{
  "lr_head": 0.00677,
  "decay_shape": "linear",
  "batch_tokens": 32768
}
MLP neurons of a small language model. Each row is named by its layer, matrix (up: input weights; down: output weights) and neuron, and shows model dimensions 112-175. Each number is 128 + 32 x the weight over its row's rms, rounded and kept within 0 to 255.
Before each neuron's rows, "fires after" lists the tokens most often just before its 100 highest values on Wikipedia text that the model never trained on.

fires after: " ", " D", " P", " N", " G", " S"
L4.up608 [127 129 161  94  80 111 155 137  79 140 134 119 192 124 160 117 119  51  95 129 148  65  95 150  85 133 105 100 115 120 165 130  78 113 161 190  89 147 120 138  88 129 139  90 129  90 134 118 137 118 109 153  88  84  93 158 163 173 111 172 119  99 159 155]
L4.down608 [138  83 107 209 122 161  44 127  74 159  87 190 127 105 183  79  66  88 140 126 148 157 102 110  86 131 118 125 156 134 137  69 142 142 170 133  80 139  94  51 131 119 129 143 106  47 169 127 178 103 146 166 150  91 141 122  95 140 142 129 129 131 144 131]

fires after: " b", " c", " h", " m", " near"
L4.up402 [138 129 144 128 125 164 136  82 145 166 188 136 153 180 137  78 148 122 132 142 124 133 122 157 174  99 160 124 112  98  71 144 116 155 160 142 101 185 153 122  70 131 160  93  35 139 130 176 134 145 135  96 125 163  94  86 128 134 128  76 120  99  82 121]
L4.down402 [ 92 137 122 115 142  93 158 140 132 119  86  98  71 103 166 125 108  79  62 153 123 166 118 128  65 105 124 100 135 159 180 149 156 176 103 137 143  56 111 137 126 103 160  76 148 120 111 114 129  76 117 212 123 103 134 128 174 113 130 117 191 151 145 137]

fires after: " a", " the", " wh", "N", " an"
L5.up486 [131 137 119 102 105 136 203  81 178  93 145 124 182  71 129 190 212 113 116 115 146 118  89 138 140 124 145  86 148 122 117 139 154 130 122  94 113 138  82 123 118 143 101 157 105 132 118 135  88 165 180  91 107 103  83 103 112  73 114 152  84 149 118  91]
L5.down486 [145 125 142 151 134 129  91 150  90 162 134  85  94 146 120 140 103 132 131 104 104 121 150 135  91 120 212 160  50 104 103 132 121 147 160 160 165  99 103 109 155 113 159 154  88 163 186  68 174 126 118 128 157 163 150 123 138 180  68  71 119  83 160 143]

fires after: " D", " G", "O", " T", "D"
L5.up110 [188 107 175 160 161 137 187 104 162  99 130 114 117  66 112 154 145  88 121 125 168  71 124 160 142 125  92 132 145 117 172 164 112  82  94 140  89 152 129 121 141  94 125 127 118 133 196 143 100 179 165 131 150 102 125 133 133 112 108 121 130 111 154 157]
L5.down110 [126 130  69  98 186 145 133 162 156 146 111 176  46 101 116  83 103 112 124 122 118 196  97 180 108 123  75 126 137 121 127 143 141 108 124 188 155 183 135 127 104 119 111 101 150 124 134 149 149  72 185 109 196 126 107 175 166 146 123 129  92 161 138 123]

fires after: " n", " N", "-", " M", " ", "N"
L8.up332 [155 110  94 106 123 111 132 128  55 107 200 102 134 204  95 128  99 109 128  71 179 167 131 185 134  90 142 129 103 108 175 148 187  99 136 128 181  96 149 119 128 105 103 138  87 129 145 131 122 179 123  95 180 148  89 103 108 133 116  85  82 140 203 149]
L8.down332 [119 124 235 198 170 145 157 132 106 160 203 143 167  88 126 183 126 162 165 110 129 163 166 143 155  99 138 115 135 150 144 128 149 101 129 111 117 130 133 112 134  84 156 125 123 170 183 118 133 120 122 154  71  72 104 125  95 188  60 111 156 111 135  99]

fires after: " K", " H", " D", " Sh", " d", " Wh"
L8.up120 [165  95 120 199  80 110 144 107  62 170 179 153 120 100 107  92 116 123 133  97 148 156  84 179 114 148 159 135 164 100 173 161 164 131 163 163 124 129  70 116 160 157 149 133 172  81  82 130 180 149  92  92 111  56 116 156 183  86  85 138 101 137 135  65]
L8.down120 [ 85 109 111 111 171 176 136 129 173 132 156 108 118 144 165  82 144 143 153 104 133 129 173  92 180 160 186 118 101 103  30  71 144  96 132 131 164 175 112 160 104  93 105 119 115 134 116 108 105 156 136 122  83 108 165 123 116 132 165  81 168 108 119 157]

fires after: " M", " H", "M", " A", " it"
L5.up384 [187 153 127 137  77  72 137 121 109 130 171  98 109 179 129 128 170 136 176 134 142 126  92 219 133 146 108 181  67  82 114 160 164  88  93  99  63 136 105 111 140 181 127  98 112 151 164 128 182 130 165 145  90 115 129 117 117  90  41  64 161 100  99 108]
L5.down384 [ 79 112 129 145 213  99 100 131 152 105 182 180 116 138 101  97 105 122 147 120 174 135 121 167 113  72 122  63 142 161 135  57 116 118 115 125 150 131 154 138 125 136 150 120  90 217 140 115 165 101 107 193 163 119  78 128 143 155 169 168 126 115 129 147]

fires after: " ", " |"
L8.up427 [109 170  94  80 115 151 174 101 132 142 106 175 112  65 155 153 179 150 147 106  83  90  90 150  99 175 209 114  89 170  79 151 116 111 110 115 163 128 156  99 173 109 154 144 160 113 105 144  66  96 153 131  78 142 144 157 102  83 103  76 137 129 100 167]
L8.down427 [138  99 137 187 107 107 154  93 148 164 139 195 110 122 153 117 134 126 164 107 122 136 140 129 116 157 174 144  72 153 130 144  95 175 100 145 124  58 105 175 156 116 120 144 130 148 168 142 172 130 130 124 151  97 157 128 138 167 187 158 115 144 125 137]

fires after: " T", " t", "att", " S", "ost", "19"
L8.up138 [ 49 111 143 153 135 150  67 119 171 146 129  98 111 141 129 116 124  83 152 185 178  86 186 156 146 139 134 191 173 143 176 113 116 139 140 162 110 141  81 156 106 104 151 117  57  87 171 133 155 118 141 125  57 135 140 124 166 180 116 126 128 113 151 168]
L8.down138 [162 158 129 168 127 140 139 101 100 150 169 174 131  83 119  82 161 166 112 137 161 176  76  93 139  38 110 109 111 155  68 159 167  86 121 109 127 153 207 103 101  94 141 170 151  73 104 168 109 149 158 136 112 139 166 122 145 178 137 159 134  90 149 174]

fires after: " P", " Fl", " Pl", " pl", "–", "ro"
L10.up397 [ 55 162  79 168  73 145 166 101 115 159 107  96 151 151 170 153 129 136 117  80 150 162 111 158  50  98  82 161 121 168 176 155 107 115 108 135 134 111 150 113 124 182 176  91 135 114 108 129 136 176 105 122 144 185 119 130  57 128 129 158 118 162 151 169]
L10.down397 [156 110 147  97 124 143  88 121 155 102 162 172  80  69 151  55 143 147 181 163 127  94 156 142 141 114 102 105 145 103 107 141 111 118 101 158  78  89 150 177  95 111 118 116 148 165  80  79 155 159 164 147 182  78  66 124 148 154 207 102  91  64 177 148]

fires after: " |", ".", " (", "n", "f"
L8.up531 [ 52  79 135 116 106 111 126 141 157  56 188 101 154 112 163 140 134 122 164  94 139  73 118  95 120 190 148 147  82 175 127 106 111  64 117  96 112 135 114 122 123 131 177 115 155  66 128 125  86 103 149 108 143 131 143 101  94  98 107  89 127  89  94 153]
L8.down531 [121 120 110 181 137  64 128 121 164 144 141  69  76 148 129 132 117 153 133 113 148 213 149 141  87 115 131  97 171 150 173  66 135 148 107 134 178 115 132  95 181  82 125 168 104 107  83  94  92 182 108 170 100 155 105 170  79 105 160 151 162 105 109  88]

fires after: " \"", " (", ".\n\n", " a", ":", "==\n"
L10.up293 [105  92 114 133 124 134 115 135  96 144 153 162 129 130 144 174 162 122 128 104 112  96 184 167 139 100 124 131  96 181 140  69 113 103 134 114 173 108  89 125 162  94 167  92 118 121 111 169 167 115 196 137 117 111 154  89 146 100 116 129  43 157 144  49]
L10.down293 [139 154 126  97 149 133 167 119 140 125 138  96  49 112 125 108  99 154 115 118  91 167 187 183 130 101 116  88  84 114  92 154 124 114  88  87 122 172 119 106 168 134 130 139 153 143 157 166 157 108 150 131  99 123 120 126 117 125 132  80 146 159 113 130]

fires after: " K", " N", " O", " d", " D"
L9.up608 [149 114 164 154  87 118 139  87 161 147 138  90 152 109 154 124  96 132  44 143  83 127  95 115 164 111 123 117 184 101 143 170 116 152 165 160 139 117 100 104  93 203 150  87 115  94 137 155 154 163 155 149 113 109  42  92 134 124 136 145 133  86 169 102]
L9.down608 [ 83 145 104 144  63 147 165  62 131 113 163 193 123  98 132 154 129 145 161  75 154 164  90 104 210 120  94 179  79 115 129 184 115 119  82  77 123 161 157  97 157 111 149  93 134  88 181 115 108 147 160 183 119 116 151 166 176 138 138 129 126 139 134 133]

fires after: " O", " P", " in", " In"
L6.up71 [148 123 144 140  70  96 181 158 150  95 121 155  91 143 108 143 182 143  95 115 181 112 142  97  71  85 180 159 101 115 139 120 135  81 159 156  66 152  95 113 133 137 190 114 158  93 108 114 124 151 154 130 137 129 109  97 196 166 153  94 152 105 146 135]
L6.down71 [141 102 106 163 101 151 116 147 123 153 155 100 102 103 141 143 161 137  90 134 120  98 124  75  94 106 117 135  82  61 107  87 158 142 133 102 135 136 113 134 180  48 113 114 151 154 111 173 132  96  92 120  65 128 139 179 131 134 164 130 148  72 101 168]

fires after: " |", ":", "N", " in"
L9.up557 [133 161 119  81  92 138 111 104 142 134 141  78 144 146 174 128 149  92 175 149 127  88 123 167  92 115 151 132 112  93 107 150 111 116 131 105 137 173 164 129 143 105 144  87 100 158 146  82 116 184  95 122 144 126  78 108 108  76 149  94 159 145 128 212]
L9.down557 [108 113 151 144 161  92  73 120 160 152 163 119 141 116 154 157 139 175 129 175 105 130 144 100 106 138 132 134  97  90 120 133 123 104 155 159 118  97  67 143 127  96  62 131 193 130 129 141 148 117 118 123 134  97  59 147 140 163 127 163 157 122 163 138]

fires after: ",", ".", " of", " ", " with"
L9.up97 [151 134 187 116 104 138 179 166 123 166  90 129 114 137 106 116 121 136 165  91 166 144  97 105  78 112 121 124  93 123  68 159 141 110 120 133  91 120  17 206  98 122 134 125  85 168 137 127 153 138 203 118 115 140 143 124 175 114  83 117 101 110 157 172]
L9.down97 [109 123 127 149 122 132 169  94 111 117 106 169  91 145 113 128 160 102 112 129 141 149 140 120 133 153 161  35 116 107 147 108  95 180 168 147 126 110 180  73 118  71 102  88 132  90 163  67 163 119 170 147  13  94 127 141 139 113 166 138 159  42 160  85]

fires after: " |", "-", " N", "|", "N"
L5.up624 [152 113 104 123 125 106  87 121 125 155 173 108 177 160 121 112 163 171 147 113  94 108  86 135 145 143 171 179  53  98 139 207  86 145 123 147  92 175 171 169  87  84 130 116 117  78  94 161 162 176 108 127 132  98 165 104 173 123 103 155 123 133  79 167]
L5.down624 [165 152  54 192 145 196 145 113 166 112  87 170 138 152 101 178  82 161 137  93 103 204 111 142 164  82  65 142 100 191 121 124 155 128 132 170 168 133 119 140 124 159 115 137 158 126 122 141 148 161 136  89 129 133 160  98 153 157 160 110 188 124  80 135]

fires after: " in", " N", " In", " at", " for", " V"
L4.up369 [160 119 120 164 107 125 105 118 138  96 156 115 111 139  73 160 112 136 138 111 156  89 173 131 194 127 140 163 140  99 135 109 155  85 178 129 124 134 150 137 150 134 135  78 118  97 159 110  73 174 165  88 187  90  80 118 173  70  94  63 119 157 157 112]
L4.down369 [160 105  99 145 112 116 133  65 142 117 108 200 136 147 129 147 159 169 123 163 158 107 140 128 105 163 126 132 117 130 139 120 138 130 133 108 132 123 189 127 182 124 156  77 155  40 149 156  97 103 103 111 145 162 149 178 126  77  96 115 117  95 169 137]

fires after: " G", " At", " B", " T", "P", "B"
L10.up194 [ 83  87 209 118 158 141 120 107  19 146  98 104  98 160 151  75  89 141 209 100 130 147  52 199 114 143 154 175 119 158  90 124 132 177 147 165  45 158  64 125 120 104 137 153 112 154 107 176 135 131 136 143 142 123 107 115 133 131 152  99 140 121 118 144]
L10.down194 [133  86 148 116 175  58 121 129 180 104 133  81 155 153 127 143 138 152 109 114 158 158 175 160 102 136  59 176  66 148 151 102 135 122  94 143 170 156 159 135 132 126  96 150 172 146 110 127 154 132 126 143 141 135 141  80 116 119 123 190 121 203  71 195]

fires after: "ch", "el", "m", "ol", " ch", "hem"
L8.up487 [163 148 125 112  73 108  95 129  52  88 199 168 171 172  72 146 113 114 201 102 126 135 102  86  90 169  91  89  98 148 145 117  92 169 141 132 166 107 135 123 128 100 121 109 156 171  94 107 103 118 127 125 120 136 112  92 152 112 128 116 189 110 113 154]
L8.down487 [160 217 120  96  89 107 175 103 104 117 122 116 120 124 110  85 142 101 145 152 156 128 134 179 150 159 195 173  73 141 157 114 165 165 130 164  85 143 127 145  59 137 101 169 140  97 103 135 145 196 115 167 158 105 171 115 131 129  82 147 172 157  93 127]

fires after: " ", "1", "2", " |"
L10.up217 [109 119 149 147 119  58 121 114 120 136 104 142 138 200  93 110 179 150 141 114 133 135  90 107 111 123 127  63 174 125 140 152 118 173 126  87  88 113 134 108 156 139 178  61 128 137  39 166 140 115 154  96 113 117  97  32 156 142 170 161  80 104 106 115]
L10.down217 [169 117 139 170 124 155 136 152  86 166 132 175 141 121 140 157 104 128  93  58 124 164 136 139 131 127 119 148  90 172  61  96 134 108 135 108  94  83 146 145  95 120 130 121  81 140 135 102 175 168 190 185 151 163 119 160 100 117 152 124  97  90 147 112]

fires after: " |", " (", " |\n"
L3.up7 [143 145 132 175 144 113  77 104  61  95 155 147 121 127 213 157 134 160 108 105 105 131 107 139 163  79 157 123  96 156 123 141  83 169 104 128 121 135  85 139 136 106 116  36  91  91 125 166  92 110 141 154 107 121 110 156  98 154 169 134 123 150  87 151]
L3.down7 [115 133 154  35 182 114 134 125 134 115 135 100 168  47 167 120 148 114 163 138  82 102 161 140 134 160 130 131 100  94 161  95 141 137 124  86 155 158 128 103 109  92 163  80 118 205 111  61 154 141 107 171  48 147 142  85 128 100 112 142 119  86 121 148]

fires after: " N", " n", " t", " opp", " f"
L6.up23 [112 122 161  99 106 156 159 122 159 163  89  67 189 156 106 137 157 116 119  94 118 168  58 102 138 131 166 106 146  83 212 149  97  88 137  94  91 148 148 178 112  65 165 159 102 153 136 149 184 109 165 148 175 113 114 127 140 114 142  91  31 147 197  78]
L6.down23 [151 134 125 142  93 152 162 129 127 136  95 109  88 110 164 188  96  84  70 118 145 129 127 173 132 114  80 118 135 110  94 127 181  74 161 192 146 100 141 136  91 131  92 154 165 128  94 159 127 170 188  55  98 124  99 143 134 121 134 105  42 107 112 113]

fires after: " Ar", " ar", " Th", " col", " h", " con"
L4.up64 [129 149  98 119 144  88 148 159 122 165 111 101 131 174 133  82  95  89 107 126 189 112 110 115 112  99  96 181 147  94 136 126  86 116 207 123 135 137 112  79 126 120 122  38 149  86  93 106 150 173 161 159 142 128 156 104  95 123 206 112 194  97  81 128]
L4.down64 [177 139  47 125 102  88  30 134 172 138 104 106  98 110 124 111  80 115 178 117  87 151  98 117 103 139 107 160 169  97 172 184 136 167  96 159 167  84 131 193 149 177 118 122 180 134  98 132 117 166 121 132 138 103 154 146 141  96 123 132  68  64 133  97]

fires after: " ", " on", " the", " a", " m", " located"
L9.up52 [135  91 102 128 140 109 152 150  83 155 134 145 129 160 118 134 161 146 169  87 114  61  99 136 134 181 102 118 133 153  69  89 137 111 127 165 173 162 101 173 121 163 189 127  52 140 136 113 121 170 141 162 131  57  62  83  98  91 117 151 125 115 189  93]
L9.down52 [175  84 146 119 134 122 143 169 189 134 136 139 111 137 164 117 161 132  91 141 150  95 139 149 115 104 197 132 164 134 168 100 134  43 111 164  76 151 105  70 129 135 145 138  70 132 109 170 131 113  94 118 148 138 133  68  79 129 116 109 121 130 140 173]

fires after: " |", " G", " %", "G", "P", "|"
L8.up11 [ 99 102 177 108  51 118 118  90  78  77 134  90 132 196  94 133 156 143 142 107 122 137  79 132 112 151 175  79 157 132 109 125 125 122  76 170 155 196  86 112 128  79 103 166 115 154 161 174 119  98  37  92 138 145 153 142 164 157 144 160 124 122 167 141]
L8.down11 [119 125 131 190 161 132 119 121 183 113  80 103 108 148 173 117 137 146 116  81 181 145 150 131 152 116  73 202  97 122 138 122 119 146 160 162 145 102 147 125 105  79 155 104 143 148 131 155 119  82 177 141  92 127 139  97 113  70 173 100 143 145  78 180]

fires after: " m", "M", " A", "-M", " im", " M"
L4.up746 [113 132 161 150 118 135 112 133 102 107 152 199  81 109 127 104 145 142 148  56 146 128  56 192 112  71 150 153  36 119 139 207 105 103 155  84 117 204 116 118 122  79 122 136 104 142 126 151 131 125 106 176 136 148 151 166 123 140 155 125 145  59 127  81]
L4.down746 [133  79 128 122 124 156 130 144 107 132 187 164  92 112  83 127 145 114 109 176  75  86 109 156 154 117 127 161 184 137 152 165 158 177 159 110 138 200 123  65  97 115 110 112 107 111 118 134 160 123 105 104 119  42 133 131 150 104 126 153 121 130 143 128]

fires after: " ", " the", " |", "12"
L10.up361 [135 127 140  52 149 103 195 134  69 208 114 139 191 124  87 165 138 119 117 123 130 128  92 153 131 125 107 124  93 124 143 177  82 121  54 106 156 129 106 134 141 154 113 142 112 172  80 175 112 121 139 121 133 114 101 148 136  80 137 150 119  98  93 137]
L10.down361 [154 135 117 144 189 162 145 115 195 120 113 171  51 140 212  64  80 125 109 122 169 145 168  94 167 123 130 186 148 148 151 134 149 162 146 105  77 110 157 119 133 188 140 104 164  94 196 135 133 113 134 117 123  64 149 136 120 141  92 143  44 116 112  85]

fires after: " N", " v", " f", " F", " n"
L4.up57 [190 104 150 124  72 146 137 117 112 162 121  83  64  96  82 165 116  88 165  94 146  95 139 151 180 126 167 109  95 149 114 131 133  63  79 128  98 164 170 148 181 125 149 147 105  85 142 184  92  98 108 164 197 186  86 156 127 138  87  79  70  90 170  88]
L4.down57 [ 73 168 172 136 102 169  87 157 112 122 160 105 104 118 131 151 131  62 104  84 111 194 101 107 104 106 137 147 140 104 126 167 137  92 158 202 127 117  97 124 144 100 150 129 117 159 138 184 128  79 116  78 152 128 140 116 116 188 128 136 153 181 142  92]

fires after: " S", " M", " there", " p"
L6.up129 [149 125 102  78 144  95 117  90 126 146  96 157 135 192 156 158 151 144  84 168 185  87 121 122  99  88 161 175 102 104 187  46 156 120 159  79 120  88 143 118  92 104 109 108 150 124 115 183 113 172 128 120 104 121 100 180  83 127 128 109  90 130 182 123]
L6.down129 [110 127 129 125 105  39 137 173 109 118 124 130  99 111 149  91 135 135 107 146 123 128 145 133 174 140 159 115  86  84  93 104 164 117 114  99 114 114 107 139  97 157  76 122 149 145 111 162 179 137  72  78 196 168 117 124 117 188 146 102 133 107 106 166]

fires after: " Ch", " a", " K", " H", " J", " T"
L4.up386 [136 127  83 192 101 157 162 136 135 142 148 127 117 152 119  87 172 143 111  60 182 124 154 170  93 116  42  90 121 130 112 105 121 115 143  73 119 154 130 105 187 127 154 145  96  89 151  81  91  97 235 110 162 139 135 179 119 171 140 116 169 124 130 125]
L4.down386 [137 137 143 114 130 101 199  90 147 115 125 137 147 133 152 165  87 150 118 110 224 109  94  86 166  92 147 111 149 109 183 152  70 155 137 105 118 143 118  80 182 110  72 127 126  97  55  90 151 100 166  79 117 132 108  97 111 158  55 155 103 140 156 159]

fires after: " L", " Al", " El", " pr", "ac", "l"
L6.up260 [146 103 105  80  66 116 147 165 123  77 145 124 134 134 147 140 101  81 127 163 158 145  87  97 123  97  85 116 160 136 160 168 180 129 121 129 153 146 147 105 108 140 182 126 110  60 105 128 130 130 165 173 165 137 152 143 130 111 108 105  73  19 128 172]
L6.down260 [126 192 180 130 158 123 109 159 230 132 156 113 146 119  79 134 112 181  77 145 185  73 133 161 106 113 148 142 137 179 188 153 110 167 105  68 112 106 105  93 139  85 162 187  82 103 191 125 121 127 120 108 165  94 105 142  82  69 143  99  86  99  63  89]

fires after: " c", " S", " in", " V", " m", "In"
L5.up529 [116 137 172 177 120 106  56 102  95 144 122 169 104 163 128 147  82 163 107 148 128 116  68 125 166 100 193 151 133 160 145  87  85  76 100  90 139 144 147 140 143 134 109 130 115 135 136 144 108 141 140  84 118 107  57 160 127 120 156 147 181 139 138 117]
L5.down529 [125 177 136 127 141 124 133 158  52 171 129 129  98 181  89 146 193 176 115 134 118 120 186  71  96 103 155 156 141  83 124 146  83 103 143  87 144 127  97 151 161 132 110 120 104 164  94 159 173 126 135 127 145  80 161  91 145 139 178 126 119 103 111 155]

fires after: " U", " sup", "up", " ac", " prom", "ver"
L5.up404 [152 126 117 203 142  98 179  63  98 130 147 142 137 151 110 107  89 149 144 124 125 145 115 196 152 149 170  81 106  55 112 160 167  73 125 113 119 169 160 136 142 182  84  95 106 156 130  92 137 107 161 124 112 131  96  83 149 161 127  99 116 128  31 105]
L5.down404 [163 101 162 147 106 183 131 105 122  63 117 144 177  80 170  48 226 115 173 164  69 103  81  94 146 107  93 119 173 104 114 148 102 154  91 146 102 135 143 193 142 102 131 166 152  88  73 155 126 135 139  76 116 128  93 124  65  93 159 125  86 170 201 144]

fires after: "19", "20", " of", " New"
L5.up740 [170 109  75 163 133 152  87 166 183  90 136 124 102  82  70 124  92  99 127 169 101 165 143 144 131 137 138 128 145 167 148 125 190 155  84  97 121  83 166 158 111 155 136 150  65 143  69 149 154 131 145 127 122  93 126 162 116  85 200 122 127 162 163 170]
L5.down740 [ 71 150 119  57 133  82  70 166 104 132 126 178 100 112  80 195 132 129 121 124 142 152 152 151 154 132 124 143  91 130 131  99 131 113 180 137 117 137 113  94 172 105 138 117 163 149 197 105 108 156 119 173 158 143 128 167  84 151 110  93 151  82  80 177]

fires after: " M", " N", " A", " C", " Am", "ot"
L6.up175 [ 84 150 134 106 111 106 191 148 136 186 162 143 139 130 158 157  88 160 132 160 104 122  55 181 114 159 158 140 102 135 122 119  93 157 121  81 130 128  68 121  94  87 102  89 108 198  64 124 129 139  82 137 103 147  98 123 141 107  87 105 125  64 100  93]
L6.down175 [179 155 121 107 143 144 174  69 190 142 133 133 102  99 123  60 123  74 155 120 147  87 190 106 154 126 115  80 172  39 150 137 108 154  97 172 122 169 167 141 143  81 169 174 145  88  96 118 138 116 136 136 122 155 144  77 130 134 144 135 129 139 147 107]

fires after: " |", "ers"
L6.up63 [159  97 147  98 118  98 127 110 102 143 202 133 125 118 152 168 110 128 154 122 143 181 144  88 101 103  90  82 104  75 149 160 121 131 129 166 127 150  96 120 123  89 171  56 140 122  88 136 102 100 166 124 144 121 122  75 122 101 142 157 119 131 137 159]
L6.down63 [151 133 115  97 143  91 128 136 110 139 140 147 142 136 129 148 141 131 120  89 114 121 163 162  76 104  68  94 142 178 125 180 127 147 172 174 145  61 125 179 107 130 138 151 142 149 104 113 110  86 158 128  95 117 169 133 122  85 181 115 132  73 120 189]

fires after: " N", " M", " a", " k", " Z", "l"
L9.up279 [114 168 132  71 137 103 188 112 158 152 133 122 129 141 144 112  79 135  66 129 112  84 125 147 129 121 156 107 157 140 117  64 173 233 119 123 180  72 127 112  83  92 164 143  87 113 176  98 129 178 111 156 130 103 106 117  92 102  62 131 145 130 112  99]
L9.down279 [122 123 117 125 164 129 180 166  89 112  93 166 109 180 101 123  89 174 155  78 185 149 127 127 127 170 107  69 170 130  88 116  92  24  94 107 148  91 134 158  96 104 122 118 140 136 155  94 100 127 129 160 178 138 145 142 135 118  89 165 106 185 190  99]

fires after: ",", " of", " in", " Ar", " the", " ar"
L4.up178 [132  88 142 101 129 186 102 161 159 122 132  99 104 109 110 157 110  94 155 142 152 136 143 138 125 120 116  93 116 151 113 146 154  64 134  67 102 101 115 116 119  61 145  96 105 150  88  85 100 105 150  95 140 133  72 123  93 162 159  21 134  91 136 123]
L4.down178 [117 145 166 141 141 122 101 131 126 113 169 144 117 169 114 103  89 148 180  98  99 106 119  67 103 115 205  78 128 114 154 149  91 171 119 105  94 152 126 154 137 142 135 113 168 142 187 152  66  71 126  90 123  76 166  70 130 116 123 137 123 141 182  99]

fires after: " C", " c", " K", " Ch", " con"
L5.up70 [124 117  97 146 125 133 207 100 106 207 176 100 202  98 109  87 111 156 122  77 156 112 121 158 130 136  69  88  87 154 139 111 117  77 106 137 111  97  96 111 180 124  99 112 137 110 175 124 158 115 130 111  70 190  91 170 149 134 120 132 147 112  65 144]
L5.down70 [145 181 136 152 232 132  80  66 128 135 165 101  91 138 163 171 171  95 117 176 124  93 165  94  87 112 124  99 158 138 125 120 133 111 130 142  96 131 185 104 166  92  91 142 110 195 159 132 156 136  97  84 145  80  98 139 131 150  93 115 109 141 200  93]

fires after: " K", " U", "K", " W", "U"
L8.up12 [165  69 132 131 138 106 171 137  92 140 152  72 151 148 146 107  77 127 132  42  41 164 158 116 130  59  63  79 125 122 135 157  98 140 147 129  74 175 122 147 127  99 171 154 137 177 121 113 171 109 156 120 140 172 175 172 136 137  83 111 128 135 109 165]
L8.down12 [133 102 117 168 137 144 118 129 156 119  60 116 118 178 106 128 174 107 180 121 158 102 124  65  81 106  62 191 138 143  89 118 177 100  94  75  91  97 101 143 128 139 156 127 127 179 112 128 125  82 108 153 111  88 104 130  91 162 110 152 128  83 129 167]

fires after: "er", "ber", " Per", "el", "ch"
L10.up31 [150 112 138 154 104 135 119 129 181 184 185 170 115 157 135 167 100  97 219  72 132 111 142 128  95  84 104 128  88 160 173 111 170 132 132 146 166 100 169 136 109 156 110  79 163 146 115  73 138 124 111 105 141 159 139 144  84 113  96  77 159 177 145 150]
L10.down31 [139 169 157 125 175 140 137 156 128 131  98 145  74  49 174 139 208 133 125 147 140  73 140  88 110 149 106 151 184 132 108 116  90 109 144 173 159 121  58 111 112  98 149 121 152 130 124 160 127 101  91 156 110  99  93  98  94 121 123 142 151 121 170 116]

fires after: " |", "|", " At", " P", " Per", " Pro"
L9.up620 [132 201 149 156 151 101 184  98 127 119 176  83 135 149 141 151 112 141 175 113 144 116 179 134 153 110 104 145  61 159 132 133 114 165  96 152 103 140 117 129 134 113 120 102 120 122  72  95 167 190  88 158 143 129 150 139 116 148 131 107 156 113 141 141]
L9.down620 [108  62 103 168 107 121 103 139 133  48 106 124 149 164 142  92 163 130 117 102 143 110  92 110 105 111 131 120 120 114  97 148 164  55 159 177 167 113 157 148 108 161  86  78 153 169 131 154 206 156 127  73 103 124  92 133 107  89 152 112 111 121 167  98]

fires after: " Ar", "ym", " h", "aly", "cl", " ar"
L10.up720 [ 62 138 114 149 112 159 108 174 167 109 161 117 162 152 106 162 135 100 181 152 153 108 120 124 162 146  71 132 134 118 111 119 170 100 124 121  95 147 178 139  77 141  82 152 132 160 124 113 166 133 118 114 152 200 187 124 123 129 145  67 143  91 195  77]
L10.down720 [116  66 138 151 124  56 173 141 148 162  93 131 115  91 133 151  83 147 146 107 114 129 114  95 166 105 139 131 108 138 115 137 151 139  98  93 160 175 154 122 130 114 125 119 110  80 111 123 143 141 145  94 119 121 111  79 167 174 194 134 103 178 181 108]

fires after: " ob", " V", " in", " Al", " S", " al"
L6.up356 [131 176 120 133 114 156 101 118 126 119 140 145  88 133 138 135  80 139 116 122 190 114 107  88 133 185 125 135  99 155 130  67  97 128  90 120 115 108 120 117 124  17 181 184  71  37 136 168 103 146  87  87 148 210  90 122 187  97 116 135 106 105 121 142]
L6.down356 [104 127 172 150  81 144 180 134 112 155  97 127 158 181 176  87 167 108  98 150 161 148 146  99 144  92 130 130 102 149 141 176 105 104 126 163 128 125  89 121 140  78  81 122 141 107 115 172 117 101 152 174 112 139 108 207 158 109  94 120  97 126 174  99]